From a checkpoint of a small transformer trained on Wikipedia.
Size: 10 layers, width 256, 2 heads of 128 (1 for keys and values), vocabulary 4096.
Architecture: RMSNorm before each block, rotary positions, biases, tied embeddings.
Training: a variant of Adam for these matrices, 537M tokens, 4094 steps.
MLP neurons of a small language model. Each row is named by its layer, matrix (down: output weights) and neuron, and shows model dimensions 160-255. Each number is 128 + 32 x the weight over its row's rms, rounded and kept within 0 to 255. Numbers have three digits each. A neuron's up and down rows have the sign that makes its largest values positive.
A block is one neuron, or neurons of one layer that tend to fire together. Before each block is what it responds to, as a language model described it from the Wikipedia text at the highest values.

Description: Range ends and connectives
L6.down31:092105126115155098096088147127119132141092165151132110161067105155112106114171131125125134125096058085151161122162095189130136143113152157084211100156129140144156119113108152101164142185103145149176118162193096099130103200212158139163146071160095101133147147095138169154148128115145176075
L6.down292:130150147110141126160151216137142150185128106203161109114120106104166124132143035165126096094120147114085170107135175125102138156079167154135123152149126187110136130106181095104185147175104152079133116131171135140139165138085126184136125133133140157160106157128112133158135133092134154127
L6.down365:143161245156126135113136197160172146136140101088095153147147086102148136135076128074154137169121170089123116161112097144139159161073088077128108120120086130103158102101187099141111113123056087126057124141110111075058057102135124134143141100111104204136123094193150138083087134196070107149
L6.down403:166151122189102139094093141202134143152192162119096127127122154009154141075049188119142137157118116137148115111143152141117155153090116163097127122146162111088098148111085113166128116111106134119164156128040097166120157081157113108105138088104128105109116206116096168141156117139139110110
L6.down405:100102089128110079160080149128114078122120141127065091123108187148120149144120142123131118099085111122080153154124148127100103135182169147147135104108120118098172118104135027141116170134118090156017117184082157081184158105085135141161143169144154112146098152117116082184155120156094136135
L6.down410:121178145105170136069130075141090141133139153108190119105148085080139077107108141127098122077093140152137111179143121113125086116096144134132106157124147114103128081140136131122136108123090108136142137126127092134070118111068105150254132104059099137052131139154127073158085147118147087149
L6.down576:102133141114087146180141133167166090140096104145069098135098117167127079140092127050156082117128142143188133168145125152218138156089091158090151103150056130099165111173144141147077115151150134114143131142153156108100073111098131193210127125120081106114166127113133121193146112144104132123
L6.down603:113105196096109155131120099110117117131136094090155109098151105116145096135134172068121091137098106061117149104061112118119125151105159136124095116103149082161116103114140132165137148145110114123124050079102117121108155119128118138136127170120108116122130113182133141080081144120105138150

Description: Coordinating "and"
L6.down95:076081158157088120137126149097111160170133134127171204110098188191151109142083109068104175112166106056093105139149167095170122141106094194115103145168061094148141156145149210137114086092095099154123105176090080114147144093097087145165075138108121151147128101175116125146130112154124117138
L6.down100:153117107138128156118149151079149125129132129141153151163152216115050149140127111109096074098083191172094141129097170124136110071130163093113112111162121150127132140114114127144103131111154120165178097183153135138140132123140138120144124177128155149201090130110132135112133116217071154136
L6.down215:100127087173196129161136102170150135120122146096116159123120126144154096118089111089124135130067099122135118117130132125142163059121123159046143182086142159107135073151090099162121116075112221138138132151182154119123125200122169122135128129144164106197181120115183154120117167081143148136
L6.down222:142090129125167176137165090101148122094124130080104112133168141114122138077148178089117134125128143093131149194151098155111119108130094111078127124088081094103120119133104179083152142098145087166080153153151093072143137117031143124180136113100057162075128171124122085116058124098157141138
L6.down420:093128124121123189116148075104134153052113153104124180120158133099101145143085136112164102085169114127168160123087134112118148134096075106134076168084120116142092179107140100097088075103122086093142125129121116120115161106102096156103126088118113110066160135127110190133076101096118081103
L6.down506:174143146172145122178101126106106156145155149137116143154123177095191160103123125126131124155153110145135166113166138122115040175119046089141129054122124111148113146156118112092118167139097142126124095142094171097137186154151162148064144100120098146127107195138125130149137159145132160125
L6.down593:072162085173131099180188096121114132165089113133188099101110107104083128173094092106105100080078125163121137131079162127146078142121147102114172054125127130080157098095065162149166092141065167115154146156133134155117165105104171114082112129197091146103080123089095181113119112134122087103
L6.down656:135161129148099079118132129141149129160169140162158159140089144142115155076076137077111092140118141135123156107093107159121136060145116113150127096136187131077150065158117125181164130138142113138147101148142143103161117104091137207108151160177190173137119056095087061125166141107106084113

Description: Coordinating and relative connectors
L7.down478:116100134146135085176166127109115108175113150103135178116073119126155107108127112141138126142152074037166089132116100085112151126122122074091138133130136148127098121172167149109071131093117207135192199148138135160135204114151144144144162125071135121139135068177148116132138091108113133122
L7.down522:118172071112157084153127116140135131074124154132142093065102187060167114140118130135103179122159118140148145135143112126144104142132094120100136184108118133153196126168147168165062128119162192115109128170134175141114142136142150102124164114129100115157163131112083168075092103162100122098

Description: Clause-linking connectives
L3.down29:103100128117093137120148137081102113135125147128153190121145116134073137196202172107160137044169102102137127158146101098077191092131098161098088101121081179112126135111150132128077133162157112131139062147178142057093115115065126083177129104072119086098062138169137175107143105129093143085
L3.down36:107127149119146162093174109142047179166087149183153135126160152168123115159160118097118091086100125095167119104083108123170107153137121125097118136138128191095091138178104122067120150090147139153108130129150107040137089133122111154118165124118115111127116117118150186157116124086123117140
L3.down58:106132200118127125133150120071097125097109150096140148136105165116168171143124119109157104160178118114110108141160128160152128145115059155190078138153100134145092137160155110106126070118171115141099114141104156152160142167147130170111147086144159125145122144099117166162086115124131138164
L3.down674:138174128103150134125107087093150163119056163195126133131139109058124133103122116131115137128083157091131167106175124107088092122137107162110125073150098078131086085135120083110159131093104129083156074123123105113146192138133085181087068143095117089124070164131150114109134090115174130093

Description: Sentence-opening framing words
L7.down610:147160148129105165112126129131097165110124151134157133120080135176091159130138189186107137122106114149102139116100113098156119138151091090134124063133168160101128140105077095149155065126128115158119140114104151141181190105160097141126115200160169144132130095152118125117130111111159143106
L7.down625:124143183137057133086138164169165097180153160156148149074114140100166135133144100020142041132091174154159112118164109085108070107149123098079112135101136105169115131088158124164109100084116181113056159137134124130105137169190169124106163104143111138100109105110154129171156138076146191106

Description: Institution-name "of" and subheadings
L3.down174:113126120160181103118144154130127122160087139133136219112113150118134115142177118094092138148100097070085148143094140123127124114115069150175122147133175205119124124136132145152071109199158078185120114168110160154144087064112150151094018142159104124082163090110094125113150144070122103209
L3.down385:155171086132110129107124103135115123165115125154101172096136120169111128117175067119125181153113181114100120111150130128134182116108168091123051163132105133109198161169069137107139114119133183165159109162110162158087075173101150152161127131143138138095080143124093133131106133163145117082
L3.down418:107143119073126170187141127125112168163119137148114162105106073099137140177086158148205105174171125146130165107120122172185144066080137138165123130098030160081141179129121160133185143133092181123079197138137144130095133137144152113129193168131132157124145151138136149186158131157075135148
L3.down597:142113125131161077079115096141114169145114102142162195132079148121135115110146139110142132118105073118142144150174069200116192148116135148152107146092136138130160123136074107152077133135177117167103121135116146087132165164130163156132175129143119142186120144123143165148115138121094194135

Description: Institutional name "of"
L6.down47:143155086133065172163094152127106134116111103161084047149174084143103135125056123070096141077103108160138147131108139135072102110137107130130139109134136117129191156170207156152183130080190170133065164155155097115159142152117137188140183075108150130145164123164132159154104094115115102097
L6.down183:123139096151160143152075099107077128104117125127146162131067162133139126126089135093126158154186105129141139120175160095127184126118105137129140147177148126143179135113132144138153084158146124179047127170206088115104103146170162154084104107134161144110138104162131126133126131176128094104
L6.down184:129136096131143118143130088140113138074112189131116206158170139125149149120114204154175151120108133160197147143092112099137114170083114128171167050109134049073127155077136110054146142093143141139094184171112127106163141069146117162098116109079122096121136156174139136114234126181125130139
L6.down205:147128132120136184145086119105159151162141175125121137115064098150068119119162161102127116150118146090114121142146080095079117102137114121171144123127120063098173125094071093120133131098146145149074174149121163102118090119069155176126071107044102148132062122158150128108095149112128141118
L6.down256:140164101179132144158105180136152128098079135143124154149078166140145152129129127119149152132064132118121151117105133124167145139121107106114213134134123117152115112096120115160111082145067116119098131096134070095131130060116154143115105099118145111204167081141116111076144099142147150093
L6.down385:155103158130148174178138135107085159119123124101136072066086163145160112123098105158123123109144116157097104073124147157148135104146100191133132107082146099176117119175125145141190133171140186101109100063109128208145119149190110080089101139125155051127075176173137141115142116132098096101
L6.down500:151160139125123162163082106082168125141119124111123054103091072154094105112055138132173138149151138147094123144163175139094132099120124163119134185124113120122105090154150094146187094086126163115142148144117130100149178098165086205093206098076103108136188146138136132136161130118145107173
L6.down558:166086129138110089112179110164065092174126132129128091136165132107103115159140187111104152110124090101112094166116119111103107160104110134144171068075127098121199105168137124136197107104129131143113153153164075141061107158128147170156127104159122142106108126101099137104152139137095139092

Description: List-joining conjunctions
L3.down221:154115139104151114135085120137111166122148137141173083114149091160194132120109153168160113120125195121143131087153104150130122165123121149130145115109134112124130110137148134141126092066137100167077168142092037133121160153079111153148137086141128183119136070085129125089144200135165065064
L3.down317:060176126153138183189122149093114122137118166195117150088132096143182122135109123132094116064090119155118139127149135148146080159085209177149103061180111136157126080134143114185178133067121136094114088173134098095148139128148120056136125089154087122140055146097130093111122165147153086116
L3.down454:141145151173109098129124147102127140098124140181111137141141148170143114150097150147173086101118079121137108171182179104154095151138101149151123129085132092110099115139133171178127028124199149105098133098131089154112075141173114114137103132124099112155118132140180125117154179114160140142
L3.down469:176156126170099149165144124139124106146142139165142142186082147085069123134100101123133158158048139090166135071147145082148128166086071121090123110125127133101128123127135133149162157173111116109119117154096152079116120143145115108153146087149154185115131156199115126142074119165109167157